From a checkpoint of a small transformer trained on Wikipedia: a variant of Muon for these matrices.
MLP neurons of a small language model. Each row is named by its layer, matrix (up: input weights; down: output weights) and neuron, and shows model dimensions 112-207. Each number is 50 + 10 x the weight over its row's rms, rounded and kept within 0 to 99.
Before each neuron's rows is what it responds to, as a language model described it from the Wikipedia text at the highest values.

Description: Mid-word name fragments. Word-piece tokens inside foreign personal and place names, mostly in sports squads, results and lists, such as Han-o-un, Mil-o-vanović, Guadalu-pe.
L2.up629:60 57 33 52 32 58 65 49 62 45 44 46 58 52 42 49 55 45 50 50 41 49 47 49 37 41 37 42 48 53 54 52 34 44 59 70 48 29 58 45 29 54 54 48 59 47 59 50 41 40 62 56 55 56 63 58 52 61 53 30 48 50 65 37 45 43 57 50 39 39 66 38 45 61 61 60 42 60 54 46 48 44 49 47 46 57 47 46 71 32 37 49 52 57 39 53
L2.down629:44 45 56 56 52 54 44 40 50 52 53 45 57 52 42 51 44 46 42 51 45 45 64 42 53 43 48 77 45 42 52 63 64 27 38 56 64 42 36 43 54 44 66 54 46 54 61 37 56 35 61 50 48 47 62 60 37 44 43 45 53 55 50 45 62 39 68 52 39 53 38 45 48 49 67 39 54 41 43 39 52 61 44 37 48 41 45 49 60 44 59 58 52 56 64 38

Description: Mid-name word pieces. Continuation subword pieces inside personal and place names, often Romance or foreign, such as Mari-e, Hu-go, Guil-ford, Abdulla-h; occasionally the word "from".
L2.up3034:54 47 50 52 49 49 59 39 50 69 50 48 55 50 29 55 55 49 53 60 65 48 53 50 60 51 28 53 41 33 70 52 38 44 54 55 66 47 55 38 47 45 46 47 39 59 49 45 57 53 52 57 41 57 59 62 48 52 40 48 50 59 51 59 44 36 55 33 59 56 63 28 51 42 54 45 57 46 49 52 50 56 51 67 43 47 32 60 55 56 43 42 53 52 49 49
L2.down3034:48 35 44 49 44 59 36 40 45 40 41 36 58 40 70 44 52 36 47 40 58 62 57 24 36 46 50 56 53 46 56 77 28 53 45 54 51 46 49 43 47 41 67 57 57 30 52 44 52 53 48 39 72 53 46 47 51 50 59 50 51 56 42 44 40 38 55 48 49 41 43 44 61 53 54 39 58 46 51 54 68 38 45 47 47 24 59 59 54 38 52 50 46 60 53 42

Description: Linking prepositions after nouns. Fires on prepositions that join a head noun to what follows, such as Queen of Spain, spot for birdwatching, over twenty volumes; sometimes fires on word-internal pieces like over, sp, up.
L2.up2045:29 54 63 55 44 54 60 50 41 42 39 54 64 65 30 39 51 44 57 41 34 52 47 55 41 44 59 24 36 43 28 59 44 45 57 48 36 41 43 41 49 43 76 64 69 37 54 52 40 44 53 30 55 37 59 42 44 57 76 63 47 43 23 54 41 48 60 52 48 50 49 41 35 43 26 51 48 57 60 64 34 28 74 56 55 40 62 47 54 48 52 54 45 48 52 54
L2.down2045:64 46 54 57 37 54 42 42 54 53 60 48 65 37 56 47 32 46 57 67 55 43 43 44 45 43 53 57 52 65 55 59 54 75 52 42 51 37 39 59 67 60 40 42 51 28 52 55 57 58 61 45 46 55 74 40 53 51 42 53 35 44 52 62 66 54 55 74 57 46 51 50 69 66 45 16 63 60 57 43 45 51 48 35 47 40 56 50 60 56 49 56 54 63 54 63

Description: Mid-name word pieces. Word pieces that end the first part of a multi-word proper name, often foreign, before the next part follows, e.g., Phi-lip, Javi-er, Abdul Wah-id, and the Arabic particle al in ibn al-Furat.
L4.up2015:66 43 46 40 40 62 58 46 33 34 59 56 57 67 60 55 51 48 59 39 42 31 79 38 37 35 50 55 35 34 67 32 53 55 28 36 56 51 44 48 49 55 40 37 47 37 42 31 43 45 69 41 76 51 59 38 67 57 50 60 50 52 54 49 43 29 46 54 45 48 47 51 35 57 58 39 61 68 46 34 44 48 42 64 30 50 37 44 57 61 45 47 58 46 39 45
L4.down2015:57 48 58 43 43 55 38 52 52 52 58 48 42 35 53 39 63 36 51 72 44 54 51 44 51 53 58 59 41 43 56 42 47 52 54 49 49 48 28 40 67 51 50 53 57 52 38 65 66 65 39 57 63 63 46 68 49 50 46 52 70 55 64 39 52 31 45 48 36 44 58 50 42 51 54 48 54 56 59 49 48 47 46 64 56 63 28 60 48 38 50 42 47 58 52 55

Description: Proper-name word endings. Final subword piece that completes a proper name, mostly people's first names, also places, as in Melis-sa, Robbi-e, Alban-y, Lincol-n.
L5.up1292:42 32 58 48 48 61 62 58 25 44 45 28 69 41 50 45 56 25 62 72 50 65 64 34 54 52 55 64 60 48 65 26 37 39 47 40 55 44 50 47 57 35 62 44 46 28 48 38 64 43 41 51 48 62 55 32 50 42 44 58 63 65 71 54 32 57 78 56 43 55 43 36 49 58 45 49 62 58 54 55 70 60 51 40 56 51 49 47 47 36 63 49 50 39 58 45
L5.down1292:52 57 26 48 50 57 53 44 49 45 58 46 66 39 45 49 33 64 49 56 52 52 45 67 50 40 51 55 64 50 60 49 44 46 36 54 61 34 55 59 43 55 53 31 66 44 46 46 56 24 41 60 51 46 45 78 53 60 74 55 54 61 53 55 49 48 61 47 61 51 52 47 56 30 69 62 67 60 46 52 55 46 44 72 43 51 60 40 37 53 56 45 43 52 64 64

Description: Name-internal word pieces. Short fragments inside foreign personal or place names, often in tables or lists, such as Valent-in, D-an-ish, al in Nour al Din.
L4.up1189:51 45 42 40 47 52 56 62 34 39 54 40 59 45 57 61 44 42 40 64 40 58 45 32 46 57 45 52 43 42 45 55 53 67 37 35 42 52 50 53 62 46 71 56 51 33 34 34 73 44 37 45 46 43 40 58 54 55 52 35 60 43 34 52 45 48 50 36 61 61 53 38 52 37 52 54 56 62 49 43 57 54 51 41 53 55 38 43 53 45 56 38 46 35 61 55
L4.down1189:71 63 48 46 37 54 55 63 58 50 52 51 59 55 38 38 57 38 57 42 60 66 58 44 55 48 48 45 64 50 37 54 55 65 67 38 55 46 45 45 42 37 34 59 33 52 52 38 35 56 63 39 47 53 37 42 25 55 59 53 34 55 44 67 39 44 61 59 56 48 52 44 50 57 51 34 46 50 57 59 38 57 57 55 66 51 07 64 35 25 59 57 64 67 38 37

Description: Table separators and conjunctions. Column-separator pipes and semicolons after short abbreviations in sports tables (W |, PF |, DAY;), plus "and" joining two nouns (Congress and).
L4.up2572:58 72 59 48 50 57 52 44 62 44 55 48 62 60 49 54 49 33 56 63 43 57 50 37 36 43 45 28 40 50 54 31 35 40 50 53 62 47 45 52 76 61 41 57 44 33 58 53 57 46 52 58 62 66 36 59 48 57 43 54 44 68 48 50 37 53 52 39 42 57 43 51 39 42 53 42 58 34 58 47 39 32 52 45 55 48 42 41 56 45 50 45 66 50 30 49
L4.down2572:41 53 40 45 60 34 43 57 64 51 59 60 53 66 55 63 55 58 44 51 61 40 49 52 59 52 52 49 63 65 53 50 46 55 46 50 64 68 43 50 49 44 66 55 58 41 66 52 47 45 49 36 68 37 51 55 61 64 52 53 41 39 61 54 53 44 50 50 53 56 39 35 50 61 54 51 49 44 56 55 52 52 58 35 53 58 36 48 59 32 41 25 41 47 62 47

Description: Transitive verb awaiting object. Verbs or verb pieces at a point where an object or complement must follow, often after "to": to restrict, to govern, encompasses, features, divided into.
L2.up1737:55 43 60 46 56 49 59 50 68 57 39 58 40 49 67 49 65 47 35 59 24 52 39 55 51 39 61 66 53 71 57 47 61 36 47 45 42 40 42 46 64 62 42 59 52 41 46 52 43 54 54 54 50 60 48 60 51 74 42 42 63 61 44 45 37 38 57 39 46 55 47 44 62 41 49 65 62 60 31 42 63 40 40 42 35 44 51 75 43 49 55 47 68 61 38 48
L2.down1737:46 42 40 54 55 33 56 57 70 54 57 49 51 80 51 36 57 65 62 54 55 43 46 35 66 37 46 69 57 54 63 49 48 56 43 55 32 39 51 49 71 42 44 43 52 54 48 53 51 45 34 55 33 50 56 54 46 38 45 59 49 36 50 37 52 52 53 45 52 50 61 48 42 67 41 58 42 35 47 52 58 37 50 51 47 49 42 64 50 48 28 54 41 59 45 44

Description: Mid-number digits. Digits inside numbers, especially the middle zero of round approximate counts (6000, 800, 300,000) and later decimal digits, plus empty table cells.
L2.up2580:56 51 59 48 49 30 36 74 68 54 19 42 58 64 51 52 58 69 51 49 38 35 52 45 62 51 54 58 61 56 63 63 49 43 37 51 59 54 67 48 34 40 36 53 25 45 52 59 27 61 50 50 42 37 71 52 40 44 33 61 44 57 61 58 44 48 55 43 56 57 60 57 63 37 50 59 51 45 43 62 57 33 60 59 39 66 60 40 40 50 49 46 32 56 40 61
L2.down2580:61 36 40 45 25 56 43 48 75 41 58 55 56 38 42 44 57 56 68 27 41 44 49 48 50 58 44 46 53 56 49 47 57 67 53 45 59 54 56 40 55 35 67 56 70 50 39 50 52 32 46 68 48 53 42 61 37 63 53 51 52 38 52 69 65 49 47 20 45 49 47 63 28 44 58 58 54 27 57 40 56 51 56 64 64 55 44 40 54 58 66 60 48 57 56 55

Description: Just before personal names. Fires on the token right before a person's name: the cell divider after country codes in sports rosters (NED |), title words like governor, winner, mayor.
L5.up1384:49 43 33 57 42 66 52 38 59 36 49 47 61 45 36 56 64 43 61 36 47 68 77 51 54 31 66 65 38 67 51 66 42 63 71 38 51 61 69 48 50 58 46 48 46 39 54 45 34 47 56 62 33 63 51 45 34 57 48 36 53 33 34 47 51 51 47 51 58 65 46 44 42 76 36 52 38 50 55 33 51 50 57 64 49 39 58 51 51 57 47 47 59 55 43 61
L5.down1384:43 44 38 52 48 53 49 38 73 71 59 65 59 51 48 48 51 64 54 63 53 41 62 36 49 52 63 58 33 74 42 49 52 55 32 52 59 68 37 45 63 39 38 45 68 52 43 43 30 63 59 56 36 52 62 55 39 77 44 50 52 48 37 44 27 58 48 58 51 51 51 69 50 58 71 70 41 26 36 49 64 35 56 38 49 48 69 47 54 34 48 62 44 48 56 63

Description: Mid-word proper-noun pieces. Inner word pieces of proper names, often places, clubs or country codes in tables and lists, such as Dunfer-m-line, Winds-or, ISR.
L2.up2711:57 39 53 66 42 47 56 43 49 54 51 51 37 48 47 49 47 55 59 42 60 46 50 47 74 32 65 54 46 54 57 38 46 31 46 41 63 47 47 42 59 52 46 38 38 35 58 46 41 45 50 44 52 43 41 61 54 40 40 54 75 44 42 46 41 50 41 52 45 62 60 61 62 37 43 47 62 45 50 39 43 60 57 56 58 49 40 40 55 61 68 41 52 43 39 63
L2.down2711:46 41 43 43 56 65 57 52 73 57 40 59 56 46 38 52 40 59 60 38 42 45 60 50 53 51 44 40 52 76 60 41 36 57 27 71 58 60 35 50 47 41 60 58 45 43 59 44 47 62 52 54 57 58 58 35 49 58 50 38 70 53 55 50 59 41 32 53 59 52 52 56 50 65 65 51 61 36 47 59 50 32 44 54 35 57 40 60 49 55 51 61 51 55 30 68

Description: Mid-name continuation tokens. Tokens partway through a multi-word proper name or title, before its remainder, e.g. Mr., S., Sam-uel, Professor of, The Great.
L5.up131:39 54 35 41 47 65 52 46 58 65 52 56 61 53 57 49 55 56 46 54 45 47 44 43 45 63 54 49 31 50 54 52 44 48 44 45 42 37 28 33 60 47 45 60 41 36 54 41 64 55 62 40 61 60 64 55 43 50 69 32 32 51 58 55 25 54 62 42 50 61 63 42 31 40 40 52 29 64 36 39 66 43 66 29 43 52 43 54 60 44 47 43 58 54 45 40
L5.down131:54 60 48 52 54 42 55 51 42 48 43 48 64 45 55 50 53 55 55 54 48 40 45 54 31 36 59 55 69 55 72 40 54 45 52 59 33 55 53 54 46 54 54 30 61 71 53 55 38 52 52 62 50 61 49 49 38 71 59 69 47 69 53 45 42 46 65 64 49 42 46 49 59 57 58 50 60 57 41 39 42 56 43 53 45 61 24 48 44 44 53 60 50 42 57 42

Description: Leading digit of numbers. First digit of a multi-digit number, usually 1 starting a year or score after a space, parenthesis or hyphen, e.g. (1945, L 109.
L2.up999:55 49 55 41 34 51 40 44 39 58 54 62 51 53 34 43 54 50 57 49 52 54 37 73 43 59 39 50 53 69 71 23 47 30 65 58 58 43 51 56 56 49 47 52 47 49 71 67 66 65 59 35 57 55 56 52 64 31 56 53 48 50 47 49 52 58 56 42 47 34 45 51 30 48 59 47 52 49 49 50 55 45 30 49 51 52 51 55 71 49 50 40 46 47 50 63
L2.down999:51 53 58 50 35 63 38 36 32 49 46 56 29 30 38 44 61 51 45 36 62 44 54 42 36 44 52 51 51 59 46 55 36 62 56 46 47 65 60 52 36 53 37 40 72 39 31 48 59 45 51 50 28 61 34 53 48 42 42 62 40 44 41 42 55 42 65 45 42 62 40 40 42 51 73 58 54 38 50 62 39 42 43 49 47 59 46 37 57 64 40 49 51 55 35 50

Description: Connectors after places and dates. Prepositions, dashes and commas right after a place name or year, linking to the next place or date: 1923 –, Suffolk at, County,.
L5.up1484:42 39 56 59 59 45 68 59 40 63 61 45 62 46 48 45 51 44 56 55 43 52 35 36 24 52 67 41 51 44 43 48 62 32 39 58 45 69 56 73 22 60 41 53 65 47 54 58 45 59 43 49 25 50 53 46 62 47 52 49 61 49 55 62 45 46 39 54 52 49 61 52 42 43 42 60 53 52 48 43 36 56 50 45 59 42 54 42 51 55 62 42 60 51 44 52
L5.down1484:46 66 48 52 44 35 43 51 46 48 52 42 34 30 32 56 40 57 52 61 58 65 61 38 62 52 52 47 51 48 38 69 57 46 47 62 51 40 45 49 53 50 60 67 46 39 42 58 60 31 40 40 55 37 70 44 69 49 47 49 42 46 51 47 39 27 46 59 57 45 41 37 48 52 55 61 28 55 53 58 54 46 50 51 58 48 37 62 59 66 36 26 44 44 62 47

Description: Of after nouns. Mostly the token of after a noun, as in Hall of Fame, freedom of the press, or the of in offer; also weaker word-ending pieces like -ed, -ful, -ous.
L4.up2687:55 64 60 45 61 63 57 39 61 48 65 78 54 41 44 54 48 54 71 45 56 44 55 53 35 55 65 51 51 46 54 55 37 41 62 28 47 70 39 52 53 55 40 37 54 38 47 46 59 73 51 58 61 41 43 64 53 54 55 40 39 56 53 35 46 44 43 67 54 48 46 54 42 70 44 48 54 37 49 31 40 54 56 53 57 44 50 47 37 48 51 52 47 46 41 38
L4.down2687:43 42 63 68 46 54 51 54 45 53 37 57 58 49 59 40 38 61 40 60 44 46 60 48 60 50 45 42 34 68 45 51 41 42 42 49 61 47 56 54 39 37 50 47 28 45 56 52 58 50 51 67 51 44 53 59 45 51 47 47 61 35 55 44 47 62 47 50 62 55 40 40 55 36 52 35 47 44 56 46 52 44 43 39 53 46 60 70 44 36 69 55 35 53 46 59

Description: Word-final suffix pieces. Word-piece tokens that finish a partly spelled word, often suffixes such as provision-al, week-ly, sentence-d, Post-al, or a middle piece like decision-ma-king.
L4.up2064:46 39 43 41 49 50 76 46 43 44 43 29 63 46 68 34 51 53 45 40 49 58 44 44 33 46 47 51 47 53 50 67 41 44 52 64 68 67 46 63 38 45 46 43 45 43 29 42 42 49 50 47 63 65 47 33 41 47 39 60 42 62 66 50 47 32 56 59 63 40 62 62 49 53 56 48 36 57 56 41 46 42 53 61 43 33 41 38 39 49 47 65 40 52 60 41
L4.down2064:41 58 44 47 53 37 51 51 60 43 61 47 58 65 60 44 52 46 66 59 66 44 48 72 58 66 41 60 46 46 51 55 39 43 49 57 48 44 52 31 38 44 41 53 64 38 50 45 62 58 50 53 38 42 31 52 47 41 58 37 51 46 44 53 34 55 51 32 36 32 20 59 53 63 23 36 56 58 57 53 46 47 47 45 53 44 52 65 36 57 43 52 40 43 32 45

Description: Leading digit one. The digit 1 as the first digit of a multi-digit number, often the second year of a range (1918–1947), also table scores, vote totals, dates.
L4.up3219:45 43 50 28 54 46 49 29 52 61 60 54 38 60 45 49 66 56 57 53 63 41 53 66 41 52 60 67 57 41 38 47 46 58 32 53 43 61 69 69 56 46 57 56 52 50 43 41 31 47 50 44 45 46 62 48 37 38 48 45 54 59 52 51 34 46 55 39 41 62 51 54 32 60 47 43 46 36 31 56 38 53 48 41 47 54 56 69 44 45 32 57 44 49 55 34
L4.down3219:46 39 35 65 38 32 40 51 54 65 47 43 56 51 54 68 48 73 48 52 38 48 57 58 64 39 36 59 63 54 54 43 56 49 53 59 40 58 47 40 51 63 63 68 52 61 40 50 51 51 31 38 51 69 53 49 46 33 46 62 45 55 49 28 60 44 39 46 45 52 34 51 46 48 65 50 43 30 49 58 36 62 36 76 45 60 59 56 55 70 48 33 45 43 59 50

Description: Verb-completing word pieces. Word pieces that finish a split verb, often the -ed ending (befriended, curated, presided, assumed), plus whole verbs before by (followed, led, accompanied).
L4.up146:39 62 41 66 48 46 54 56 50 43 29 34 38 51 54 47 65 50 57 46 36 52 46 47 70 63 38 57 62 35 63 49 32 55 48 37 49 34 30 56 48 57 58 46 53 49 47 70 43 53 40 43 34 48 73 47 43 52 68 61 44 51 49 31 43 37 59 51 40 52 60 55 45 62 63 42 45 65 27 55 58 64 57 47 54 52 73 68 40 45 53 48 49 57 35 66
L4.down146:48 49 50 51 68 48 62 51 50 49 44 54 63 66 51 40 60 49 48 60 56 56 60 58 41 49 62 52 50 37 45 64 54 55 57 64 33 61 56 49 42 39 59 44 39 61 46 51 67 59 53 50 60 42 38 54 45 46 25 30 32 39 61 52 54 43 46 44 52 56 61 65 67 31 35 41 51 33 51 58 52 35 43 51 44 45 50 51 37 40 41 66 43 66 69 52

Description: Mid-phrase linking words. Prepositions and short connectors inside a noun phrase or title, such as of, with, for, de, linking a noun to a modifier: pickup with, Sons of, Dynasty of.
L5.up2925:47 67 41 47 47 70 56 55 62 35 43 59 51 70 55 66 35 48 53 41 43 46 69 53 44 44 52 67 48 64 47 42 51 52 54 42 40 42 51 58 43 45 56 53 38 56 45 62 51 68 38 64 42 67 55 53 65 65 37 43 63 53 54 57 36 49 49 56 41 67 59 39 68 55 41 61 58 40 55 39 35 60 57 43 59 42 44 42 43 40 57 41 44 50 65 56
L5.down2925:38 17 68 35 59 48 40 36 59 56 54 55 54 45 45 38 56 38 59 48 48 63 46 28 39 59 44 47 49 43 60 56 43 51 40 57 53 66 51 49 53 58 36 58 39 59 43 32 56 69 62 61 67 55 45 62 43 52 41 42 52 60 51 45 46 46 55 64 61 52 26 47 49 49 45 58 42 58 62 39 65 45 44 42 49 66 66 55 57 56 71 39 55 53 65 54

Description: Mid-name word completions. Final pieces of multi-token proper names, mostly person names in biographies and lists (Joaquín, Robbie, Samuel), plus connecting hyphens or dashes inside names (Angers–Loire, Austria-Hungary).
L4.up3496:60 64 56 43 38 51 39 60 44 60 45 62 53 41 61 49 44 45 45 51 51 51 41 50 51 49 60 61 47 54 45 46 55 66 40 47 51 36 49 50 24 40 53 48 45 46 46 28 64 56 52 66 45 68 51 54 37 58 47 30 51 44 52 53 49 51 58 42 28 51 53 71 49 55 43 55 38 50 44 56 61 44 45 56 37 59 52 56 58 54 43 50 51 54 54 35
L4.down3496:77 58 54 51 31 63 45 48 61 46 65 43 45 63 50 55 49 53 43 57 52 69 50 45 47 41 51 42 44 42 39 49 59 50 30 41 68 68 54 47 51 50 45 50 59 49 34 55 51 51 43 45 62 40 48 62 67 40 32 46 62 51 34 63 59 22 52 46 59 63 37 39 55 54 66 59 58 52 41 55 50 32 61 36 37 37 46 48 44 36 33 60 52 47 34 53

Description: Mid-word fragments, table pipes. Word-internal pieces of mostly Spanish or foreign names and rare words (Javi-er, Her-nández, tur-bin-e), plus pipes and commas ending table cells or list items.
L5.up2317:56 54 71 46 54 39 51 48 50 55 50 41 39 48 58 55 39 47 45 51 42 45 44 58 36 39 36 56 64 63 66 53 48 58 53 37 62 54 63 49 37 41 46 46 58 38 54 40 71 66 69 27 45 35 52 57 72 52 52 37 41 40 48 31 58 25 59 38 49 61 51 37 37 67 51 71 61 60 53 48 55 59 45 61 36 57 35 57 39 39 52 66 56 55 36 60
L5.down2317:53 57 55 49 71 41 56 63 44 37 39 40 37 32 58 62 57 71 59 44 55 52 51 51 63 43 50 54 59 56 49 52 55 51 58 51 26 49 46 43 52 58 60 51 53 36 44 52 46 59 42 36 53 46 54 38 29 52 44 46 51 45 35 42 81 44 45 74 46 49 55 37 69 40 46 43 61 45 42 51 51 49 51 52 44 60 34 59 54 53 35 29 38 34 70 50

Description: Verb-initial re- prefix. Mainly the re- piece starting a verb (re-medy, re-structured, re-quiring, re-wind), plus other verbs right after their subject (reflect, inspired, are) and scattered name fragments.
L5.up3360:54 46 71 75 38 53 60 54 35 63 54 40 46 48 54 48 62 37 52 45 49 60 42 64 59 66 53 47 47 67 51 59 47 62 70 65 49 52 48 56 61 58 46 53 41 37 45 61 62 42 53 40 36 47 30 60 52 60 48 44 44 66 54 61 39 43 49 47 40 40 52 53 61 42 36 46 56 48 36 63 51 67 46 50 33 43 59 36 55 63 47 44 59 44 42 63
L5.down3360:37 26 51 50 47 42 57 66 56 30 53 53 68 62 40 40 67 54 53 55 46 39 57 45 40 53 34 29 46 48 64 41 47 62 40 57 41 47 47 65 40 56 54 63 56 50 57 40 39 48 49 57 60 59 51 44 62 62 53 50 60 42 45 45 44 62 44 61 44 68 50 40 60 55 64 51 35 61 57 51 48 57 56 52 53 60 41 53 36 63 51 43 27 50 42 56

Description: Word-start subword fragments. Opening piece of a word split into several tokens, mid-sentence in prose, as in ru(ined), r(hizome), ac(quittal), para(lyzing); weaker on prepositions like in, to.
L5.up1015:67 50 62 37 64 41 67 53 65 47 60 61 50 51 58 45 43 42 39 47 51 52 60 33 35 60 52 42 55 32 68 49 63 49 49 39 40 63 47 61 49 44 54 48 58 41 51 36 31 41 38 29 48 55 28 69 53 58 39 34 41 50 56 54 54 55 52 58 62 47 65 53 49 77 53 39 80 60 50 53 19 59 50 37 44 50 38 48 50 46 48 55 53 37 52 51
L5.down1015:65 59 44 61 56 43 33 48 56 37 42 42 46 72 59 46 56 44 37 48 54 45 51 47 61 34 57 53 73 52 42 43 54 32 61 56 37 51 42 43 23 59 43 48 50 38 62 47 55 46 58 52 65 37 58 31 45 29 32 64 52 27 52 39 51 46 54 46 57 34 48 55 74 40 43 53 49 68 85 49 52 51 53 48 46 47 52 42 46 45 65 58 44 39 33 56

Description: Mid-word subword fragments. Short word pieces continuing a split word, such as er, r, or, ter (bomb-er, elect-r-ified, a-or-ta, she-r-iff), plus scattered words like from, per, down.
L2.up2561:55 48 46 64 48 50 51 48 63 40 63 55 37 44 46 64 55 46 50 40 47 42 55 35 45 40 62 57 42 56 47 50 46 51 38 53 62 41 59 63 49 44 61 40 47 52 41 44 40 34 53 35 41 58 44 44 43 52 83 43 62 45 62 46 37 34 44 61 46 66 42 49 35 62 42 46 66 67 32 40 44 38 66 57 52 42 48 73 60 41 39 67 55 50 40 30
L2.down2561:61 48 46 50 54 41 58 63 59 38 37 51 55 46 44 59 44 64 35 53 38 51 61 28 59 54 41 45 68 53 61 52 65 41 55 50 48 41 43 47 37 42 50 49 51 44 62 54 53 28 50 52 62 31 50 56 53 40 56 46 54 46 59 51 50 54 50 42 47 57 50 40 53 45 52 45 67 41 32 49 57 63 44 49 55 54 47 38 58 55 43 66 45 63 26 52

Description: Mid-token continuation pieces. Non-initial pieces inside a word or number, such as a second digit or inner subword: 5'0', 5'5'.3, Cap'it'án, Polit'bu'ro, Arm'istic'e.
L5.up1459:43 42 54 40 40 51 60 70 27 24 52 51 51 41 51 48 42 41 37 50 51 43 33 40 29 55 38 57 57 54 41 46 37 56 45 59 70 33 40 40 49 26 43 45 57 51 51 56 54 32 43 56 33 50 57 49 41 40 67 45 74 42 50 46 51 34 39 51 51 52 38 36 68 52 56 48 48 35 61 41 65 46 59 49 60 58 63 65 40 53 66 45 58 30 53 44
L5.down1459:60 70 33 21 57 42 49 53 52 50 42 54 41 53 51 54 50 58 57 40 58 41 73 51 51 37 54 60 35 49 57 41 66 41 44 29 36 66 56 40 30 58 38 61 73 34 54 44 47 48 59 31 57 47 37 50 57 37 48 62 54 59 46 53 41 64 50 43 55 61 40 55 56 35 48 51 54 54 69 70 71 47 42 35 38 66 45 51 44 46 73 72 44 53 49 43

Description: Preposition before institution/place. The preposition at, or an infobox colon, introducing an institution, venue or location, as in educated at, began her career at, Alma mater: Wadham.
L2.up2157:31 58 62 62 48 42 39 53 63 58 52 51 53 51 45 53 34 67 71 49 38 45 53 52 49 46 63 48 33 57 47 37 32 49 56 68 49 47 71 34 49 44 57 48 53 51 51 48 43 43 37 50 48 59 59 35 66 54 51 35 52 58 56 53 56 51 51 38 40 47 58 49 39 56 43 33 52 48 45 58 63 46 45 58 53 55 63 55 57 49 38 42 55 55 55 55
L2.down2157:52 54 60 54 48 67 41 60 56 51 66 51 51 47 48 43 22 66 46 66 30 56 47 40 44 53 47 49 43 51 43 51 66 50 31 55 39 53 43 53 39 60 65 46 38 34 60 66 41 50 64 66 36 31 75 36 57 38 38 50 31 37 54 62 54 44 67 55 56 56 51 43 61 52 44 32 46 57 53 41 49 56 43 30 39 45 68 46 59 52 41 44 20 78 56 50